python train.py --num_hidden_layers=9 --hidden_size=224 --num_attention_heads=4 --num_key_value_heads=4 --head_dim=64 --intermediate_size=448 --vocab_size=1024 --hidden_act="gelu" --norm="layernorm" --norm_place="pre" --norm_eps=1e-05 --positions="learned" --qk_norm=true --attn_scale=0.173 --bias="none" --tie_word_embeddings=true --parallel_block=false --init="normal" --init_std_qkv=0.015 --init_std_o=0.00354 --init_std_up=0.015 --init_std_down=0.00354 --optimizer="adamw" --learning_rate=0.00264 --lr_mult_qkv=0.7 --beta1=0.95 --beta2=0.95 --lr_head=0.00535 --max_grad_norm=1.0 --warmup_steps=382 --schedule="wsd" --decay_fraction=0.282 --decay_shape="linear" --final_lr_fraction=0.0 --batch_tokens=[16384, 32768] --max_seq_len=256 --doc_mask=false --train_tokens=183800000 --max_steps=7590 --dataset="wikipedia_en"
MLP neurons of a small language model. Each row is named by its layer, matrix (up: input weights; down: output weights) and neuron, and shows model dimensions 0-191. Each number is 128 + 24 x the weight over its row's rms, rounded and kept within 0 to 255. Numbers have three digits each.
After each neuron's rows, "fires after" lists the tokens most often just before its 100 highest values on Wikipedia text that the model never trained on.

L6.up313:110105152109148112163124167114115126094115141105098152120105124117153172128155118104092123152112156116112152140097101118087135127064175126114131121089130176172124119127122184121139137147148114172168120096112131134078131108105118192139137139150177149146121159121149145147131135142161138131125067096126131205133102142140118126073160149150129105135143109130134124131115165131079129095131073111161153126120164125151135148107125130144123148118123098117124137162108131149116133148115101099159063141155134095127137119130142085144139102163130100109135129112105126168133144138086118160
L6.down313:114151150122109165087148112138154116120129126102139103150147120133127176122165107148152162110102132155113083118111107124126089140176142118125145151107095141147099155163141097144077149113115143097175137107112141145136110105135146126142116122129104143111149133110106143150174144152128144151126164117147116054166198108183136141123141107097148128119144140155089147150113069117152100087120137128164120161129127163134133094077132149168125142106093173121084106130139111141113156120150120136141184133120155119153109124117152145140138127158067131116104123146123060160097133144114152095
fires after: " f", " th", " t", " W", " w"

L6.up340:142090171155100141189149139138120090104105144122146129151120122103116127088125167136100129135099097121139128114131120143149128172102107172156156153157118142160088125133106141130121146104130129102135132108152148121127102132112122148099159141091116140085098147140150140135146136129147102143116151120082107125079126132110121132153104069153094122125152113098098123118124145167156091138077178119174135143173156086126129165138148143116154151156159082131127122135112114126131163154084083152129130147098153162157142169151120132103100114091123113125146146087093109107158129140132155137
L6.down340:086085127105155122070129099161077120114148143131153121156140170129131186100125151160095114114161123139135143109111174109132126085147129138121093130153122127129171135141104065098168113129126123099116147145143104138095168117116086125117109121152118096097151118076143089158109157141111148103103120161098138122151113138146129142142141110101166110141096105133113152161149095100141106126132112095107125117094103130154108158117111137123133144086147142152105134128120082125123143132133127120149130120150154157152126160144137154125140170156127098107093147113181130107099161120097152156
fires after: " re", "e", "re", " de", " res", "ep"

L6.up388:134146143112097157144133117168135143131086102114103160141124157178153096134123166131066121097106108139070121104172097124128161141145127114143160167117133164122117095116130122082123175174092137138178113118135116145095109147128117131137086111174135122097103114122169116135135132129191116138130129140133108143151106086146176128104136127166148081157127118135114125123145156124123132106098132121128121163099120106136156127112177164147161110131087107135168163138124142142081155163118154148118089137102144156160097135085131138119125124119111137111127103096109156148148142186174174118
L6.down388:083150158125130151127128161104113187089109144109132121110132126122097130165158139166130120141119110146159169124122115142161090135146120161176133083134160109162133108108136113107104112118151142164101100127131133122205126138096115134138153114149094157114117139114127141134149160101155148138133083110105067130153146145117143140146120099086108165133115135158163140138143119133126107109138146116132117201088129141112126124160115094128127109088165139130168138130163088141131098171126138165118141124116107157136139131132122085114131095084087092073160126092146125132132131117106143110
fires after: " |", " s", ";", "s", ","

L3.up373:117095087092124118155137137177145105149109145108148157105122145174094098173131114148140149121087106114090121115113124126166178142139132129136126167155119112112098107155144137116086129127109134120112085113097120158167142122121172120143125122141150144132105074128110156079135104141119101105130147152156126150082173177105175136128090121094119119131154132121154126134142162136163137142138133146072170143103175155145107137088142110107156129127125158110115140163133133135131130112100148154100100122121129161168132143085151136127136160117137116117122099096165158126123150136098119146
L3.down373:171114136183128130137103146147167116149135107080127093131125093179146124128105077110130078118113150117132109135131119132154135131134111121095162120100127128134106117072129154168116155141173097114139103103128127147163173085124145110122152134128119129152111112170094107129125135138122144133148092118143127164126127120116137114119087126117097140119150090115127155095148133100117114133124138117166064133151088111100158153172156135138116161140155115113148153115115165137142098149154146080197122139124120117083106127118115131109116120115087170118157108082116145100098169141101098138
fires after: " K", "an", " Y", "in", "ar", " G"

L6.up181:075113162126131118126084130136148134102075106117112118120111135146136118137180115137132101144150119091151143115131105109112147112205133123165103119086156147141132090165108101136156112150121122104160100122125092158148127119144100113136135113114109131151141193102119152145108170114124113115143100129096120135124132097111124136127123168154183136119112123141088127132158139161139129101151167155141155133168151156132114144130163141128130118126110169109135070158134136137115138122104164116137088107142140109177103175127135093120161137089094184163103134132163159179132147108138141140
L6.down181:132157129138104141151082096090137091113126122078105155179160161116162121129125097095114099142141143106101123094104143140121150153095132101089162160155171127130109131119117116112140115142145107155155116152081157157126083121113134148129146163123110099172117085153141134140085102144085130150144124091122109139150093122134136110131117147118127120125136175130115097095121114125104181123129162153076139090124072149134133095160122142102132110175114133104151089118141143135137121103106117114105143158166131160134164114148154138094137117119148148170152130078146139143119129137130140138
fires after: " t", " T", " m", " h", "T", " s"

L3.up254:148133153123154119127114134140116124145126116109116190150117113139153095107147151139093166125105155133080115089113138132139149133123143151133137095155142172127117063128154109148154111114101096151165120155103107140101107091156089105108119087113157112121148125191191114102155145144152125150142166169089158113112116091136125134117103157122157151124115153136136105108116141127098133131143102140078107134125146125170120118118173143164125160130112150087138144111144099141145141142127166125110129103171115141139149137105120105137139140087075193100155140097134133084127162135136092144
L3.down254:088119144103140134118090106127141119100136183121163133103136166131137147141093129162126200136115145123134111144141111128148074122097136139129144086123174098116123078146114113184112128124135133145159126130136151135140102123166121135119081094106137112100137067164103129150100123151151126134073138142098116148106113080128152101131152148166139153105097161091130159146151121146130136158130101123137132170112164153172137153119143113116126142142062145086088138120126103106150107136146117173133129144089150156125117117137138147171146105106147157119120115113201103097143153120130109147
fires after: " In", " in", " New", " the", "d", " Q"

L6.up357:136179113135150102170142088097165151154139076117115170111145124109126137154135130129104149133130108110155136099121126113137121155115126164156109133130133139132110122143123131154138110113120114111114128133159141093173181113138133179085127103112097088058126111138125132123118149107145158118099099134111116135058142135129127160106104103136124091106112152110167090149097133171171133101122098096109137118145158142158143132134110142150107151124111108132191117095135119114182161138177141174117153112159137107165140104076100110070122108159102106124149123120143141117131153148171119110
L6.down357:118132127118147106119132127162111114117145142174144146140106114163127121113154097109138150124166107146136134100155102141166126100165133132108123094193138141124122121099170132092150109120155134087124133128134103146110134145127093106129113149181118119123113140138162168112108156120144149082131154114181143130158125136159185131097117122148109133085157163116080122166155086156180120160108140117115114098099107139109103110121151099102177070123172134104105133104135100151112170099100099140142109109084130153112122134126131099152109120117126148140144072157143088103114105162123117158
fires after: "ep", " cl", " co", "re", "ic", "e"

L3.up65:150069172100138118085119151152100145092106133112106110129114134141127107128122148134134139165064096186123113126159163142133143093116102127144179106127131130117136140135110128116112101161097133158115110115121116108191108151065095161101145140107118129090137161156159134103125129106143098111143138096115123119106106108121137134120161139122119145141154115124136153136136116146141149159100160137103135125127147127135156117125151140128142094109086110128135121180123109147154186145120104125078122076143126094126135148121160111131177141119123139150146133121125110095144150186125167171
L3.down65:132131157120111108111094132138114142167094145038122122100142115153147160141114105115115126132123160136143119104154131122131136105119111137107147125105157100131117128148146141095136117164143127121097110114119143111212111136118148116147119141118152133137131103158104138180148122120115164120118155102137091088162148173149106133091168116127082132153085091073141148131122115135125111148093167141104158114143107105145150193156128078132116115168131147107135120122150147091094161147168156109122104105118075125153144164144114143071164110122088133126145153137125121153104126092100132158
fires after: " s", " m", " d", " att", "ens", "t"

L6.up339:126119165144101147125137138144118089093134105107099114106121094124161146125122098123103152143108102061142172144091151134107160125157152143129134131171136144137142091128176112168112104129124112161146084101130098100129099119134133119116131109114164138129094122146144112138141079117116110114086121113117132108136111153167138112155128136129141138147141153120173107110106150156117111108128141168190154139143149105128120139127104148134106110145118147106169121129134091136135132139105079060131093090091160131136155148121118135134171155157121162138107135137100172137142173115162148158
L6.down339:129144126134109121104174131103133148139144154114101117153129125125155121130115096129121184181121128156192113089163093173122123112138134107147108125125141089125141135135059129128072113144133167117116108106089115117126121133167117120115157133133140156153083148151128149099152136140108099193098084076102125117149133150100190134093105139133136156130112132153126091147140105156164116124115118137093113182086125124118112143102113116106131166148163146095146130156137147154111153181145157125090130136139138104183119117168120116127121144146098120150116112112164148117119081118140155112
fires after: " p", " in", " In", "s", "t", "f"

L6.up157:158132168068078124173115121121145172109067092114134140181139125119133101100139126125137099140100105163126101131101135148133166137171131124158127163107132127195180104161151139103107134109099127106109084152123103120150128151160145154130154108116146160137114156141122153130168131164162122117152111117107094117089111118137125160067157123156114109135130093152119137099143152134145137150130146123104119112119131131139146144141134152163115108170120151096107101156150131146129103124100146192172147123111126138132142109123145096124133141119090121115105106083134119152128127159149118093
L6.down157:097119145082116170122153156121119124150138145123124133115151140114112122160089125115151142151135079098137141091153126130178111111127104158112160075141147133092127131171145083101125142172123150096138116100133114134119166117125131158104112097141138123137136159071130126117108097167164151120107147106114157096119112107153120145118133136102147185088137138119170142146090127094153136113132101140147079115096103133085104161144127170101122122140153162119130150137105137157169106168158158148127122102108080145139115136135161112132110110114099118100108152120109117147047124150148127097
fires after: " (", ".", "\n", " "

L6.up156:121123144103122095194143088115175118134105114113125127107125116103122105114132113153086123139137097160078072115164149169095141108123142169144153131156111143155135158141108167124117102139102185130152099149145157140095100145133146113102123112126094071066125132148135136095141123141140112151135118170114107146124107129102175158110107097105104145178144165125119089125141141131125103097105113127152144137103150112150155107103131120178118115109134133164146134105119114105149171120171120160149097122124151070133156121103137114089126164117163138116145157159129129132128161136160118134
L6.down156:119126115073153130093092134128124119074149139148106147121124127123146132126105103129138150084096136112133206146145157125125133114138176152091120118118186146125128151143127130096102159148158122108100143111136076136099109093083107148118111176182112159134141123121135121136114124152118129126101187151114162131127100159121117157123114094113086164113109088089108109140126195163146147099140132116116147107136138161096094115139075120088070143140141142120137119141143113131106106102098144153090131166100161131164130159157156124140103123119126130153137134154094114145131121164115144145
fires after: " sp", " W", " w", "as"

L6.up447:147090109122131133123160142124111129125127113111109135121084121108149184106143135129151120114191141131114143130117171147145152175137160103100116116129127119135095160134138113125129127117124131100122097158131115122113118138136163167127124127143160057132112183135115098144141146136109105145132151085098111115100101105133129089130132155151120187187158159101117086115119111156156099153140127101111127166160132120142158130144132136124118120094159177136156131149159110116155102113090132124120102108114134146068186128092157134145110178131115143144111153113082158132127150101121136140
L6.down447:127090118121120129123098128150148127126133127098120166110146080173144128162124112112090128106102163096149132128129097112117111084078097113126128133131149114194127131131175161134093101166152163172157097161159134139127134101172111117127118152130167125126132131171109129165171074168150139100105112130132116146131143116113100155145094142101115164160124120122117126149110133137135157088109141108155116125112142137112130135135168105137109141153085090165095149123103138095103142145123111093145130127122136114096165113146114092132118122133086134163134093139121089121126132127115078148
fires after: " d", " dis", " con", " v", "p", "v"

L3.up329:115097171081135105149162163119145153108102090116131121154121113131124124144149104129165089129097073137139139121134152152081154121079144151132108141130113106148131112118125124101140092113086111112095136132114129123141143137088129139099102088161099131139136137132118154153118112073147146143124106127138141099138095103127111138096133100111151096150142107162130102166132147159137184136166064115143137160155135124142155139119124170110099131137147152098131125115119123137137179143128165078184126149157163096078145154161174140147137140112142117141147096108137173124134132118145164153
L3.down329:125117126132085133144150187171082149170154137161156071124139110150147148129146065125156141176159157126122140127148088142089114102133110112127116097089122137131120146102147151108126132138079104116163159084106148110116155107176116175141128111147121100119120126109123165143125074158113139155148151149130142107119132151128118125103110083125146150115104096101092117138120093064146102088136173118147112127116085142148137176135105116137102120107131114116102135116137126131145116126178101100175099139104094116131138165146118156110124104096173135114116125161121120138111128136132125105
fires after: " c", " h", " ch", "ult", " st"

L6.up65:141117133074100147155123144108147133145152084105102134146119114120102148142143187152108116123163114106141133109128138127087158152122120110123118125133120143129092117135115140101144146108117129043144122164130099097119121134140086154082138129171120105120068138154112136168123116136127083134146090119088127142136114131141129104117161166125116112179144128169141084120135132148147158148168089095158152081118112091110175171091159165105122144128166148159125144151151141123124151117125135166133157187136133110131125090125119118116099128142152111101156158126121120176110158138137155164
L6.down65:118131140139113148126111190143101103113161130088112183115138115137169105132119141112137165151102155081130101132106105169122117156105112067126190120155112131183124142130116140150143147098134111134179140102119103158103116127125163132100085149136126162161138115129156153167113132108101090183113107145114096132105103130143132149189165119130141123069133125143114141119142101138126106073126107109122173142093131113108133123168155137170148137178092139071108096144152126111106120151131118111124097150137137111070105123149074130109154137141089136106136141124118121127156125128120131119
fires after: " re", " Car", " de", " dis", " Le", " be"

L3.up364:100122118151141097142117165125120141145138132111128174132115117130117118131169087168100091126102108151105098126104155123106139135130156139124151124128132124110127123159096150137091156179143163113088156158178115135153112117153091128094155114129101103130109155146122160075105135146128107150133143105138126091109094128134131135098133056145126097175130138127131153106098139162113165110145121157123150161120137128148145133092126146115153157137129123117144177149145148151144154108137132128153135111153128113090157132101157130107140137141137103055151126121110100147105120107106142188
L3.down364:110141152113159105098148132164097116136142103131149138157122076153115142129114124106125119146087157103113139146124117106127127117147129089105155150150155124095113098094094111087137103125125177133145165136147147137128155136133119143167145173133147103124091123149139094122188116100149144064133128104124172109150170159109137101141148165136118137066120151119097105156108137156134157151111146145129106097157129081083136131157087098135139138159093171101137145138118105141135120149117172084133126122103128142139120111137126135156128050122150161120096145136149163112162150122118119183
fires after: " v", " h", "ar", " a", " ch", "ob"

L6.up320:128108160116140113139093131133123108140076136115090103129080120164121184129181110117136157136134118110135115085094114123131164168076169163115101149104099088126120140171109154159131123117132137123133098093108122153100077151112102130134133133191168154101121126116159152110120097143137115128136126141120134160078101121154109142083123137157137089145161105150144142142077155131123150109116149119103165140117146121154123155112161144125141165158124146118118102144083118144097114145105115148157130106168143147127162138066096151139131153147117140129092148115120162139142125121109094120
L6.down320:127123122122128113153131124138111150167137094120165132116149113162117098183092104131096134129119128121127144161170152116173164098127143112130113132182173158139158150130132116148120076113157109118110128099145145119142163093166141111145113109103115127167107124117127119112190136154125167132095144143144145136146108094141138122116091107120168145059094122123123115172155126150134152108144138138056123138144066140110091096149083131137117146119139127171082154109120139080135122134104110126082168149117094130127117160125145113099146116130077095122128165097122099128135134147104150126
fires after: " K", "I", " I", " Y"

L6.up152:155074114101086099163137082163134130153157152105114132120134151116116091150195122111137129097151146101147126112125174153112138138155138118114129127128120102142119070159125126160132161162074130095165119123143123128133104120123144156143162145110141139165145116130162117117105131152209085160159152122138092097122156170128158140109167158118130135187141125150132114148137132140174074129109120119168108134126095152153159132100147109136114105094126124088146098163142107106145148136099123160141139128140162122113145060144110115085090135086093152114113159119087116133146100147134141114
L6.down152:136135155092132123128137144137125113132105145106137096169163058133147092120111084145120121116132136111114118096132119189152134073132162102147158111142142130115162115136083165112154092134159139113068148094130112115124154200180113078079133168122151145139126142171130106099136137104118105114094148100139102119122120124105114133154116176131160147129143142143110140110125151081122120081120127109162097137148069109138179142088092129092095146136137085118150102131120132165123130163099127142141158108122086163140139146137127115111097124144144117151127149131148136108114121128132137145
fires after: " ", " re", " 4", " Re", " by"

L6.up168:119133082104164129111149114099108135168125130105096101134144157160184139122154197121106136136142126127163122081115139130096105112115101165111121129114119153118107128118135121126167145143139121141136123164131134124105088127150107163120087146158166096135104140152137144080146124160117072097122077112106121143152155104138150129090143125117087143160119172154120131092089142144129093124117145146114107115091129112126119113127177149143120092080131137138105145145126142112137172121143100105169122095192087166108110121101144151138148170126121089118142099177164162095113126122119166179
L6.down168:118184152121144125114117105106101117109128131077114112123117135151116167096151135120154145123120158136124113146143112133122147147114120115113125135134167146130117123091150113130135146134124081119118145084156130127155126119121126128099118085131165169132144080178124121121152116160068173162145122169145129136160125131170118106159116080140124161187141126125124136076137176160112142159122131104124081153146107129108158152123096095129143153099163156086132086087131139147148117098128136161114209092140123111138124102112130072163108134109120118133130114140091099143094122131140142147
fires after: " Pl", " r", " En", " e", "l", "al"

L6.up43:139089149140057083159144133134139090135104085106133139113123092148156115150139115175134118132133122127148144150136084148142122129116121146113161125138155167111137135140170139135089158114148146096159100080124109136129124138124177134138116102203158129098127121135099099097123129132121105119090123127097136130112164108101148133105152124097135125104165138142147113116196165159130105136127140144191152121106172113172136136120156145124126151144140120147144127101116158133083151152126093096116091135102106120145125101129134151105150104102120168143129104152092141176085145169130128130
L6.down43:111123143151125137136124099118139153118156160142140142151142141099091150120123119140135135107131059148083100102147132164137155146123139125132131114190122158157137132103146129101115180124096090131110103104126078100155139154135118098143116148112111174101090140109157149129080131137113136132128134090118092150127147135101129121153118127126174136177103158103132154166125078128132088119183126109128122142094082110082182154116134050133141142173113149127115122100112105098146127097134081143133108102085127119170159150145131132137134144146140093158157158108080109085130124123101111136
fires after: " W", " w", " S", " L", " M"

L6.up165:154098153154094158152136165130146103112137133109127165157132114122183101125104123152101147133139165138094126121149133156118127173107136109186134117113120133173108113149168120135075173129087149079137119133148076116153095136150156128088163129128144120169103151119118147118119124115141127155102126161113122101092116129112145113135108104097147097080097099147118116115195121132125134139131126130117171137124134121118126131115138152129122157165152151125169117112131126107134125137133082089129134095075187122160121136109104106104139103135123140090139158090134144120163158118164165136
L6.down165:133133113122131150111119150129122116131102155115121164109132192126091133145128163115141120150108131158158134139088119081100142103129129138127149099081147127121127129162136137148148156069129116130166146146157121131089102108070140123118125132116149120180177142095080099111087172106111161151106125058096124174126132105153150099145138123097116141123107123125151098138120165123132139130144152083100118142112125126138137109123180156140121169141114104154128073124121141131152135121125148159127131127146123140138120184160137117102109124127204157125115123145137149133133120106105132100
fires after: " des", "es", "s", " as", "as", ","

L6.up431:146137129135151142128154113102144125108123126111085102157098130132156097087100153117150122138095131149151114126123107130144131156104154107173161120135143121110134162159135130110126170128160149101101160141115152125145071145110051130074143082096117108103150146145188149127157132112149152148108132138119114119124140142134099097134101153110094122130138168147128151111124111145104124148116129142107143136116157106149102149120131139100148189125131095120138151151150129097165130133187099145075164103091152154131152111105129104117105122157128135124116156116116141094150119082165141108
L6.down431:120137149115116124105132160130107134103149085070104176182103104126115136135087101176109119139096169116077160126112133148153135070138155142167128110124121124111148112105123076127134126093125143158143105151126125109147155175141178094138162123154109121096099121159141127164130140138084152154118132109134153119138088130150128100127095133125126104153138109166118111154150124129139124127138130083125147157128109120143191097131101144161110090169096111116122118120125163150115099176134095092119126112172136142127137117119130163123124089141083105112142141056090124122162115129089112156
fires after: " pe", "i", "t", "ident", "al", "ar"

L6.up195:162079122118137142125119134160123132089140120113146150139121134131130157103156131103159141096129138109209138132095200162138117106169161134152109131099154116109065125105120147115156159127104122083126086159108127103091113109115120101131133086112100125147127114102138157151099127156146099173140123147106151148136112128136095132109122149126113149193160144144135078131092130132148078113083119129142126156099109140151146106133132165130140115112101136124184151129140061137136151165121147127158155120102154157111134139110164125155115169158064145088091123111095136128132133125143141110
L6.down195:085140124142132105100144134144154167114111074105141185114109128132176125118081175095138053112121161103129127136132147130174128168100115150101134167108131102120118143132148100107120117124157163191122132144127143147152143137136087158131110142078109116145128146119144115132123133111158116126101114100163106121131140146105152158145180102112103112121115151137097139114115083162112147130070132127156142131112153142124106142154119084166163169113081128104129135155094142124149134113129142131081126161141104148103103130141190094072141102167139114134104100097126144121160131142138113145
fires after: " \"", " en", " En", " ", "-", " dis"

L6.up242:154151117096081171150101113063137132113106122111144179156138168153126127096119119126110128162115135112091105102144146133120114116124119128125163172132163136136149118118125159138114110184134113133127082086143153093173130119094104154129142136164083140122096134143115090152099144122151114147132127100117089141122147117124106132107167126166128060119132134153136166161184128140105111119162122107111114114129134131121129144098155167171125112105096138145142084131089118156128138105140112116089152126128124101134158095079202142134127108163116102115085113136082144127140142134136125155
L6.down242:141102116158140132136105132148105135093100148104122099139157164106151089134128114125166115119144152140150153140152129152155129147099129145113139143088128127119159121101143128107166121135149157117155142139107122155099153133111114116107118170112119160177111123157109126108122129099102209115142162123125140153096115149130119147128105150184142133105133123145113113065132131146099138116191143158088085132134156144125122085109126161115092120116088130174096138119075139162141158117118113123166120164141169102129176096131077120164128133161138112148118096129115114145114094133111117144
fires after: " st", " St", " re", "r", " Re", " P"

L6.up52:149098100119131086138110096141130162145121120110099193109135102114119180086123152146126145145136114065142157086137148131092118162109119142115154131131142097164122097156099102132121085162103122146127099142134126117122110151084071129160069121165147067108099120154098144166108149148145138129125133142116166124110156126110116150122130122115144146164137153134149130115164108129162091135090158152099148132161140102153158145145149154168095120109115122143156143096153107162127133112133129109174091134129116150114117123083144120122141189139155121089104138106125149106138151134150139088
L6.down52:107097136115104134131110114117115119127125121098128165147125124117099156130117124100090134123118144099148136163133124097107094139124142144115150111161149118128098158146173119091113143124143121136096167101126109103109161134094160142135096086160141103125144122155075114172117166145127107070095081143153105135150141127146142123092111129143107129153165088157091132146116172105117091088136130138117131150153115122159150120129148114114137104136074097151159132150134117101133117155105135142151120107140108125084097151173165113163124105139165086140110121119141135109105125138163132184
fires after: " de", " A", " Re", "-", "e", "\\"

L3.up271:121081158108132139138090127116085158185153114116143127138123132136127109135155158166123130141100113124106137143064175137142143138157107148116132133155110142122111122115142079158077127172114131155149110102150131133151122104158104161122149115118128126107083137149198126077097169102137160125146116160110116139125121145156156112158131096133116190133134127118116109094101101146102148131119116150100116140125175163115136129131147156170141134105073114111128106148143082123131143110138133136141128101135109130075118142146155109115115188128091111129142127112120144098162134113139091115
L3.down271:121108139066138198139166175124100122107120122110133177114127127129096142125140099110140126089114141104157121154093107108135118112113095127124153085092131143127156103182150081135181114087111096117127154081109129141096137112157140116114117126139130081156187094164135149178107107124083159147123120143174141134135173109169112140127104098120118148090163140103123132122092119129132160138143152112095100128191105133160152129168110116132117115099132131130135151120139078122148137158131134172154104147086110117113100159160107122160098132110146121100124133132134129143115179133111110122
fires after: " l", " Count", " ro", " d", " in"

L6.up254:115116114103129081124122146136121123122145124106129112141085193151126120117139125188146097128127090163148124106098126104137122153113123110136108171141102106145126102139148139160152145085093148152128122123072137144090139151127103087114130160131099148141205147112125130158169144137099108125155170118138141130122157153121128094114096185113136132107135160139139136078117109176150155126146142135166160132119152124125092154091120142110124145151143130091106085143124139118114165106137114140136140183158104171107114128120131131126123144077115155131099134073132156120140147134133092167
L6.down254:114127135124124115147135127133147116132090119073139130108137084160125107123099093143153140151170122105130124154128133148138094103065139100109135138110136124106157152135105124137151164099126156084137093100105131134134123123151135138111144111088142099165111137129118158091144116127153169112159164139138117106105076168120128131122169137097105146066170145110118110098146164131129169189102123101153115138128086104151124138160161138165093112122128164126112182099158165135136127107136135101144140074132100163090095095124110125116115098153134185150124105126116152153111147154163120153
fires after: "in", "an", "em", " m", "ov"

L3.up144:131127124120133139118133115115108179138082089112118137155106098120152161092166135113102117139100146128128142095108094133173153151111145146144128150102127118125162125173141116132123118137141100146137096121142112148143096130087129128099177160108114151085130149136141141089171122103160117160170146078102128115048102155142126119072159123151115084106163116143127130145113116152112099161101172166124121130144162124126132088111125154165108163091104109130178109136091132143118122152164109103131129128133140135103143171128120126121099109113094111138103141147108139089139113161154149129
L3.down144:179146132116130155146179133093089120068126141141124141114138141100118155146157174139097117165193117114141151104143117141104065116104102117118118144133141131114141147085100120111148110161165120168139149113136147106091099105151116127127166111141068120135138084154117129090098122125110126129169149121149120135169112107154144130070147154157135132123128129129158107122139163125137140101137146117111143104155099128129140164172124107163108141119125131139080121121114121151117116102099170159106144115135104154130148150115135091116122123133178129124104125130110133153104173107164133164
fires after: "\n", "t", ".", "-", "s.", " |"

L6.up345:157139085122096147149162131134113098154107131104113135139130131145125163152142144089128098139129159125165169166122175097083158193091104118149093124156126120140114138100110134144133142136129145137122099153112112111146101146125144159102164148124125107168082143139130136159150159136162098095140133128105154127118122124124128140097119146160123162143157152156122118065107148136126130115115105114112099101143096115145178113154133108138096140143139162120126143146126073115141133164110132133171131139114150179098150113128108149126110176099071187158119128137127110125120140118123111104
L6.down345:103115157100158110162211165134102132137108109076146155078132091118141109140145149133147188143163120110129109132120137084168132120126107119137087145137122149114152146135116084152165089109122151143160129142098156137140166118159126136125115134120116110099143164112161166078116157136108166132122153122131112091101113076146110093112133104143102125122090136128109165128102076091150096156157187145142088127123129110142110133098107144126112156139136131151107129131162101144125161134133120148124135083170108136133115117092146115157090108134138119096096166133159141164102129098122113128
fires after: " ", "-", " de"

L3.up402:129128089116165134130162150080136130121110120116103138140128095149126110097155161113158153127110131100157112137141141137132136150120132174121153114158148107122068091120135183158086151097129100092145118121129099112143149094104150126112131126122142106067148145142135130126125152108111128174134129123094111168083146126123179144154147105137136132115114118101161116149141120155134148118111129127131107140190194155122093132134123133204076155099112111144129100149097146146170136110136110099090134071124145093123105128123157105151140147117108123111164149155152126106122131116161149161
L3.down402:110077149140120162147091110171116098133168183142115164163149136143114148115090128129118100114133153144125092175135129131131162171111158091097131119129151128147152121129159169111143168161111130124093137126141115125128104132143113113170185088159176097081096154116127095111096085148120139114092103128118109114121109122114155137192124108134135098088128108097153121109118107129149151137148098133079128134145148159096156134159100101105132124104106114166128150050129129131124087115099152084132106103092128124130136175113151155151150137160111103120128089112116124129139120116105119100
fires after: " st", " tra", "ra", " res", " ro", " d"

L6.up74:146090106164135117101150107112133156104153138109097146107138164156134163080107126120140136122171114138139162134161133129108151141137135125115094083087129088166170091173133109167149137133121086133164162132084084126137170100114112163112148102127124147143163142119120151148122151080149131091169131116115112122107126135134119133103134119170169138154157128141126127113152130122175162126125101107127117113156115154105167199143129107112066124105109171153118118147185092128134161152100135105119123158085136120143179151115126117146130160102081126124110099157121141159099135093138157106
L6.down74:144104143150125101131128131142108114138122136085140165118114147160153137148145130166120125151100119119098121133123147167125118098117145074111133146143081116120120171098148145127085106131118171143120129085140170136147111178140176140156111139107142111153151134192123132143147123127113121135127129132149159089119104113115104154142130174157109097082185055153117124118121122149117135140139143076113128133119176098170137127119125149083167086146106111117127139152094132121122104159107122077142143105102113127135183103100090101124124119121133146143100174166144133130088109109145090100
fires after: " ", " c", " dis"

L6.up263:126131138128141148128094143116133133115144142114163149162124111106125091135156138135074105153083147105101156125083144137146140135134176185147116137116126153153132119143135110121125185108114131136120128166121133147074125147099136135158149106085103132174140175125150142124146192128121134147122112100119144114101110104166112136155130137156152170145104104158133113117147144137147083159133153158113127129132168107151097132084140123129131185105101186090142112134156082120125158115103125164081065125147128112140129077141104077124146135097121139128122133152105166156147124119099117122
L6.down263:102139153165100125135140100150113138139137110079097091167147154136105138098120110105098144138150106145206090150149137180097136092139088060112112137100114121110109127134123143144163113170122157148165088105080145127139141105128126154133129126147175113118102092148138091098155165137095130157120128139168150129136117107139135151116112130105154106111168171147139130098151131156106139143124126138145106144115159178107144081164155103134099091112137130091120149104124131114167128134135124099143134110118162171108108142126161103107111164135119068149152105140152106128128110137081125147
fires after: " f", " to", " d", " t", " s"

L6.up48:115099144164131156123119101151132130171128127116151157150127159108158107102142124110109139129149129133119143141079159108118157158156166099156104146098105166145094117140158155094174133123113154117097139107123105118156157102150176139155187111094146160156104157109178121102128130145157079163132115081109125157120143118161090153099143112133129141126144166161079097117109118150119104120169137137154115133141129134130148152147146112134163120113129101109141095152156065087142143125107112132125121117149134121132112135129132110149096133115138140173109140098100148125145129144131147102
L6.down48:131146093147129115088140127145084091144085147122116129150085162144127153150130152107156132093157105120140142160143148098174143072079143113163155125128131126128158113144109112150104136126153157092098146168091151111120114147130122173145142103132138074093082150116111114116124139100151144095144152145100122128141121118071132126099153142128120092138101103132155123168126114115116108140119148117101119141130186166148121135122120104092108096103096191124084131097107174114126130095134155163095157096161128089136139150120109100170125142134134128129103135114112124146113111114149111132
fires after: " d", " ex", " in", " de", " con"